MLP neurons of a small language model. Each row is named by its layer, matrix (gate and up: input weights) and neuron, and shows model dimensions 112-175. Each number is 200 + 40 x the weight over its row's rms, rounded and kept within 0 to 999. A neuron's up and down rows have the sign that makes its largest values positive.
After each neuron's rows is what it responds to, as a language model described it from the Wikipedia text at the highest values.

L3.gate536,194,221,163,243,201,231,176,156,183,218,186,222,275,159,243,193,225,189,252,183,156,150,239,258,208,170,177,171,191,71,185,179,160,176,226,178,197,188,254,150,140,182,207,153,178,214,166,234,202,139,193,154,107,126,289,216,195,240,223,141,228,188,213,213
L3.up536,220,237,227,222,170,175,253,142,215,104,141,246,213,165,137,233,190,177,197,215,208,162,242,206,243,190,222,230,226,144,232,184,211,166,214,215,188,132,220,230,195,239,233,278,183,174,191,179,149,211,245,264,130,142,248,245,210,189,249,183,204,219,243,226
Responds to: Separators in structured fields

L3.gate201,176,202,218,267,240,192,213,221,265,182,175,222,211,114,232,194,245,186,196,170,265,197,217,194,232,202,294,204,255,226,215,230,163,272,157,202,195,170,176,187,255,231,230,135,143,246,215,195,252,178,201,241,223,234,135,266,245,201,212,199,301,207,204,211
L3.up201,196,176,188,203,185,197,228,185,198,260,201,249,199,196,252,156,185,146,261,195,215,190,211,221,226,270,91,240,198,170,207,234,163,194,209,226,214,170,200,126,78,212,105,201,156,172,210,142,194,202,198,207,179,169,174,187,92,182,192,221,268,157,158,179
Responds to: Word-initial fragments Ch/Re

L2.gate233,161,172,260,226,209,214,109,232,197,212,132,227,237,211,190,180,173,168,233,199,204,179,216,181,174,234,249,116,192,144,200,138,160,135,241,174,179,189,111,156,156,162,240,144,172,168,206,128,144,170,279,242,245,209,243,196,201,125,222,169,234,189,179,242
L2.up233,162,255,158,147,190,214,192,283,247,193,117,213,245,208,174,186,178,199,194,174,202,194,199,317,198,307,183,220,194,277,211,149,169,183,214,184,183,205,206,157,186,185,184,143,226,150,212,186,185,181,153,250,231,275,221,203,204,144,218,207,199,143,236,199
Responds to: Coordinate separator, name-initial fragments

L8.gate301,197,204,169,227,280,168,176,202,219,249,222,136,186,180,216,102,121,179,165,231,262,230,177,140,278,171,266,193,258,144,186,141,152,228,143,198,243,147,230,180,166,156,219,178,181,214,154,228,232,209,218,124,222,279,181,176,163,238,193,163,200,259,252,216
L8.up301,211,265,222,223,269,174,193,136,202,217,223,156,230,218,158,227,153,194,168,269,209,144,114,243,218,246,233,185,187,161,173,218,233,198,157,217,150,180,187,238,187,176,188,153,231,165,201,175,229,219,203,221,177,206,178,165,156,191,218,205,216,179,214,232
Responds to: Time and coordinate separators

L2.gate391,205,206,200,263,183,176,155,219,162,222,234,188,229,263,240,222,151,215,157,253,193,165,238,163,109,246,176,226,239,231,211,230,224,207,194,195,173,253,186,191,193,165,141,177,141,201,241,171,251,224,246,244,228,176,210,223,193,194,212,214,169,195,226,149
L2.up391,183,206,185,277,168,200,190,260,167,190,210,196,221,227,152,245,184,235,194,206,186,158,198,223,165,238,110,185,219,301,220,228,202,194,239,175,147,281,156,191,171,217,207,189,184,245,260,124,182,169,155,251,277,152,193,186,220,211,202,192,143,216,171,171
Responds to: Word-initial prefix fragments

L8.gate219,172,193,125,162,131,198,268,187,203,178,295,179,245,255,167,214,199,238,193,198,243,198,127,224,181,169,181,248,211,263,230,150,179,171,180,201,185,148,214,228,230,248,170,211,177,198,189,191,161,200,305,195,187,204,230,116,194,161,231,143,233,221,262,146
L8.up219,152,173,210,262,137,244,226,179,235,117,231,220,174,234,63,209,199,214,218,218,174,219,213,211,242,190,197,140,224,199,195,172,167,236,217,199,178,180,221,172,235,245,145,118,196,159,151,177,246,234,198,251,241,195,88,155,188,214,178,216,185,217,184,243
Responds to: Mid-word "ri"/"tri" and "as"/"by"

L3.gate144,81,194,155,196,224,251,161,251,246,232,280,273,148,217,171,246,194,229,154,264,240,180,216,160,163,285,174,199,205,242,204,256,212,239,202,217,206,289,153,217,194,194,206,132,207,176,155,225,244,210,187,273,232,132,77,197,215,234,208,184,191,224,242,212
L3.up144,142,167,183,146,204,260,190,266,232,240,171,242,190,256,220,140,273,192,214,205,198,168,274,231,264,163,213,247,146,199,248,194,158,208,151,245,208,203,79,153,230,182,230,190,187,144,155,201,254,255,264,172,252,124,139,167,183,259,197,145,148,249,203,173
Responds to: Abbreviation periods

L2.gate313,221,183,274,161,203,133,208,204,200,200,181,236,199,184,251,301,216,194,160,183,201,194,193,190,86,243,163,194,170,199,180,256,183,183,240,233,155,216,119,214,219,188,237,193,140,151,133,172,283,212,350,163,158,173,188,245,179,189,224,236,202,200,227,168
L2.up313,230,262,184,211,177,276,223,294,198,160,225,159,168,188,138,231,195,227,208,196,192,184,246,254,191,131,195,226,233,145,210,246,197,198,209,184,189,166,195,194,193,164,158,234,159,229,170,236,198,143,290,198,321,186,191,217,214,225,159,219,217,176,229,230
Responds to: Word-start fragments, table cells

L3.gate184,124,200,128,192,217,190,169,196,209,242,159,209,201,207,228,149,245,158,155,163,154,175,261,243,225,176,155,251,135,214,237,218,171,225,219,130,189,207,181,196,251,316,213,244,163,198,237,245,158,185,174,170,183,207,172,178,279,288,179,166,182,253,204,257
L3.up184,236,200,229,180,203,197,251,207,254,202,249,190,223,164,204,227,232,142,195,233,226,185,216,184,188,223,183,236,258,185,203,123,188,260,204,186,151,206,226,249,267,244,218,289,175,330,248,193,244,201,204,248,212,208,159,152,262,246,214,226,239,244,183,180
Responds to: Mid-word "t" fragments

L3.gate381,186,263,190,122,126,173,141,241,175,179,146,165,234,162,155,206,173,213,191,173,235,197,271,278,235,237,168,164,90,236,161,180,140,168,112,138,171,149,191,202,210,240,236,203,215,195,224,179,241,218,219,211,162,176,157,227,224,218,161,182,171,231,216,216
L3.up381,151,191,160,197,214,234,153,287,151,180,176,199,204,233,118,167,130,184,292,181,172,228,183,286,243,208,194,178,190,238,180,155,178,261,213,179,151,192,177,245,222,191,160,225,278,234,222,207,182,142,256,148,166,203,150,222,226,172,119,184,140,226,193,227
Responds to: Second piece after S

L2.gate519,218,224,179,171,257,152,182,217,184,174,277,241,239,157,257,209,210,236,186,254,140,195,177,227,184,258,164,108,185,115,239,207,154,188,168,210,236,209,176,161,84,192,201,268,189,146,178,167,270,181,167,173,187,218,207,171,244,220,188,160,215,203,174,219
L2.up519,229,229,214,186,208,147,196,132,177,133,238,118,248,150,214,207,227,198,210,276,239,174,201,275,134,242,165,182,217,235,184,218,141,182,199,241,198,181,222,165,148,206,180,224,238,195,184,229,235,118,162,145,281,219,183,206,200,196,230,199,171,158,245,221
Responds to: Infobox and table field endings

L8.gate314,174,176,157,170,211,139,182,225,234,213,229,163,218,135,159,224,178,214,154,174,164,113,268,226,228,254,200,192,168,208,197,249,191,161,169,177,195,213,238,226,222,191,241,222,202,223,162,239,184,239,189,283,235,270,165,258,323,229,166,187,228,221,191,149
L8.up314,164,204,150,232,150,158,228,240,160,158,211,238,180,106,193,202,155,160,166,144,178,167,240,194,217,190,172,214,188,259,157,184,137,204,210,114,197,187,134,186,203,187,182,171,169,161,209,208,149,211,193,264,127,194,92,167,177,216,212,174,224,153,133,183
Responds to: Word-initial "Ch"/"D" fragments

L2.gate73,235,199,194,201,267,188,190,236,247,239,279,236,195,161,174,211,259,219,211,251,211,238,150,179,196,210,161,182,171,177,158,262,202,252,117,233,204,206,184,219,218,178,160,180,188,192,209,209,189,183,247,182,117,138,214,175,34,145,154,221,157,264,170,261
L2.up73,188,164,194,96,216,203,193,185,213,231,320,175,194,227,135,232,243,205,232,269,245,210,201,185,190,205,153,193,175,290,221,163,153,217,144,312,188,239,231,172,265,112,169,282,168,131,176,191,184,235,173,220,133,166,224,152,176,210,167,173,210,233,163,253
Responds to: Record, time and length nouns

L2.gate554,182,188,182,213,270,147,128,179,191,248,202,251,177,155,187,153,238,179,207,213,238,227,189,287,249,193,219,152,137,276,268,168,216,134,214,126,184,207,288,226,215,191,243,149,179,201,171,209,174,194,232,174,188,161,159,185,250,148,220,211,176,201,163,121
L2.up554,159,323,200,234,211,251,116,143,200,205,222,268,211,223,183,177,220,181,262,209,250,141,206,274,182,109,195,218,134,220,243,215,236,231,186,150,152,206,188,134,254,136,225,149,153,181,227,218,136,172,236,101,120,226,184,136,190,195,215,204,220,231,207,157
Responds to: Mid-word continuation pieces

L8.gate362,136,199,130,194,260,208,178,203,268,148,185,230,185,220,201,178,197,198,130,129,181,148,220,156,169,173,256,237,205,177,168,183,261,229,111,218,182,198,180,234,192,217,144,194,130,120,170,201,210,278,173,249,242,188,184,176,161,155,228,167,154,175,243,213
L8.up362,224,229,304,258,219,191,196,198,211,202,187,194,211,180,172,218,292,154,199,212,231,195,146,232,195,215,209,244,230,252,261,187,235,188,215,197,137,255,132,271,169,207,239,185,227,210,227,188,133,174,155,230,176,210,248,232,262,184,216,165,183,238,260,266
Responds to: Word-initial T fragments

L8.gate496,184,226,204,157,162,198,221,192,178,222,198,176,187,281,195,227,259,193,187,204,155,240,160,175,156,157,119,210,133,209,243,172,198,208,225,177,190,221,135,285,198,170,149,143,176,228,190,155,183,164,208,212,236,194,224,218,241,175,250,128,186,256,163,169
L8.up496,211,217,150,238,204,172,206,218,223,140,204,171,183,189,200,182,236,207,157,157,177,149,243,275,147,156,188,209,212,198,210,169,157,226,164,189,167,189,195,209,144,142,195,146,157,206,218,163,180,252,245,220,240,192,180,224,190,254,114,165,189,149,199,274
Responds to: Latin prefix word starts

L8.gate485,131,179,171,203,89,124,228,197,196,182,198,218,215,221,263,177,153,241,227,174,256,175,224,75,84,228,137,232,203,186,222,230,168,213,200,220,196,161,195,157,208,196,175,228,182,177,257,152,245,137,194,217,243,197,196,188,277,189,198,166,203,177,193,221
L8.up485,246,198,191,212,157,246,185,245,166,239,216,188,214,178,203,193,159,208,224,195,182,154,145,224,106,268,209,190,161,186,268,203,183,167,215,85,221,64,159,200,208,285,204,140,205,213,232,247,228,213,197,207,201,250,202,236,175,160,137,125,181,165,238,126
Responds to: Time-unit nouns

L8.gate419,214,189,179,222,165,192,136,218,246,241,137,205,206,196,249,151,216,198,187,118,186,228,199,200,223,112,204,180,202,252,270,259,208,175,164,188,209,129,273,236,273,211,211,176,158,220,220,184,172,164,186,182,189,168,304,139,231,218,158,256,235,234,203,202
L8.up419,125,259,188,252,158,167,161,237,215,156,229,172,256,214,237,189,199,220,193,242,197,215,99,201,177,111,244,91,207,216,148,282,141,215,160,128,262,229,195,155,157,200,170,184,201,228,253,165,179,220,245,158,210,192,231,172,250,142,168,285,275,243,199,189
Responds to: Mid-word fragment tokens

L8.gate497,172,294,182,251,257,238,166,237,190,215,218,255,237,192,160,168,152,208,193,203,222,211,211,174,210,183,172,207,170,214,156,130,206,234,205,205,218,221,249,216,112,260,297,146,227,131,197,162,296,213,166,189,230,152,76,249,187,253,224,233,208,226,173,216
L8.up497,292,205,205,196,218,242,157,112,152,187,130,210,161,163,206,196,202,198,184,227,141,194,196,230,169,274,213,142,168,211,139,225,135,147,205,171,150,166,203,247,180,255,231,129,206,180,169,202,149,135,202,256,179,175,198,279,194,246,124,179,151,241,238,161
Responds to: Adverbs after sentence subjects

L2.gate76,261,133,194,160,235,136,219,173,207,271,222,271,265,189,205,247,183,189,245,187,199,207,182,179,293,196,183,154,182,241,163,217,136,198,142,186,172,217,185,167,188,225,137,165,235,214,185,197,226,211,225,182,261,215,226,238,234,178,206,205,209,170,181,187
L2.up76,188,185,179,202,220,201,260,246,144,233,269,238,194,191,100,150,179,220,209,202,182,229,130,168,225,185,132,196,214,114,158,296,168,205,249,166,117,240,232,302,87,204,179,210,225,234,220,164,237,182,210,138,139,226,166,168,213,187,192,198,172,252,188,225
Responds to: Clause "that" and infobox colons

L3.gate244,241,169,227,123,167,219,143,146,199,245,229,213,170,152,195,225,199,224,206,185,144,223,213,214,200,270,194,309,216,134,155,238,180,212,147,188,136,154,185,180,99,207,189,221,236,211,208,146,214,252,203,175,153,200,205,230,252,153,209,200,186,234,252,181
L3.up244,216,220,203,191,232,201,186,186,266,176,195,205,167,100,259,238,266,222,198,189,149,159,188,123,214,203,162,184,237,172,176,181,196,229,248,236,241,104,224,183,204,200,174,197,246,198,219,200,254,262,313,153,212,250,181,142,203,203,243,147,205,179,162,194
Responds to: Structured data completion tokens

L2.gate290,182,233,212,218,148,99,146,204,162,176,152,171,191,169,133,288,231,194,247,190,209,184,94,175,234,89,182,232,226,196,154,184,187,186,93,202,201,204,185,239,224,180,236,165,226,126,231,147,299,187,156,210,197,165,133,195,218,170,203,189,205,212,218,187
L2.up290,199,217,184,243,175,115,102,251,210,181,176,183,193,169,171,229,195,195,171,209,151,186,125,156,211,143,181,200,224,258,192,152,218,194,152,237,183,218,147,189,203,179,273,171,229,112,201,188,286,155,175,235,208,194,127,183,271,193,194,180,169,204,141,222
Responds to: Word-initial T fragment

L2.gate453,217,137,186,147,171,131,226,183,238,208,159,250,226,215,218,180,141,157,193,273,197,202,194,171,274,221,265,138,224,258,125,210,244,187,193,198,263,227,228,134,159,179,247,250,254,269,284,183,218,135,168,251,189,163,182,198,286,236,229,175,202,306,188,175
L2.up453,252,219,154,149,154,217,187,245,143,215,231,286,107,187,257,173,175,185,137,228,222,164,185,170,185,173,222,213,217,205,156,152,285,163,231,195,220,157,202,158,217,175,204,157,206,257,220,255,156,225,180,185,227,149,191,244,207,260,176,245,197,168,230,151
Responds to: Sequencing adverbs, closing parens

L3.gate433,198,235,195,192,166,193,212,210,191,155,235,120,99,104,217,187,121,239,226,164,175,179,199,199,231,280,191,185,174,245,186,187,245,228,190,158,207,215,255,210,171,216,180,168,183,235,240,195,218,255,231,170,129,199,171,175,202,189,171,142,236,187,229,237
L3.up433,214,203,160,217,180,240,247,260,139,192,251,173,158,209,203,238,218,207,205,207,186,218,122,186,192,211,200,203,195,205,249,175,290,210,175,165,215,239,239,273,191,203,110,166,141,177,136,174,220,279,146,157,129,181,194,167,216,205,179,154,207,222,214,187
Responds to: Phrasal verb particles

L3.gate51,186,141,173,241,185,213,177,235,208,238,200,146,175,241,209,207,159,134,182,170,224,212,186,161,151,208,248,217,190,252,181,232,224,263,283,231,193,212,148,178,175,185,224,233,165,226,116,252,202,175,211,193,211,200,197,179,222,148,157,189,221,202,215,183
L3.up51,151,214,230,223,167,237,179,166,237,236,104,211,211,223,243,191,190,103,103,137,222,180,169,119,168,256,274,242,179,224,164,276,224,193,257,181,223,258,240,196,193,198,263,144,168,204,187,221,216,229,180,231,212,156,223,182,229,224,211,114,188,208,124,218
Responds to: Table cell separators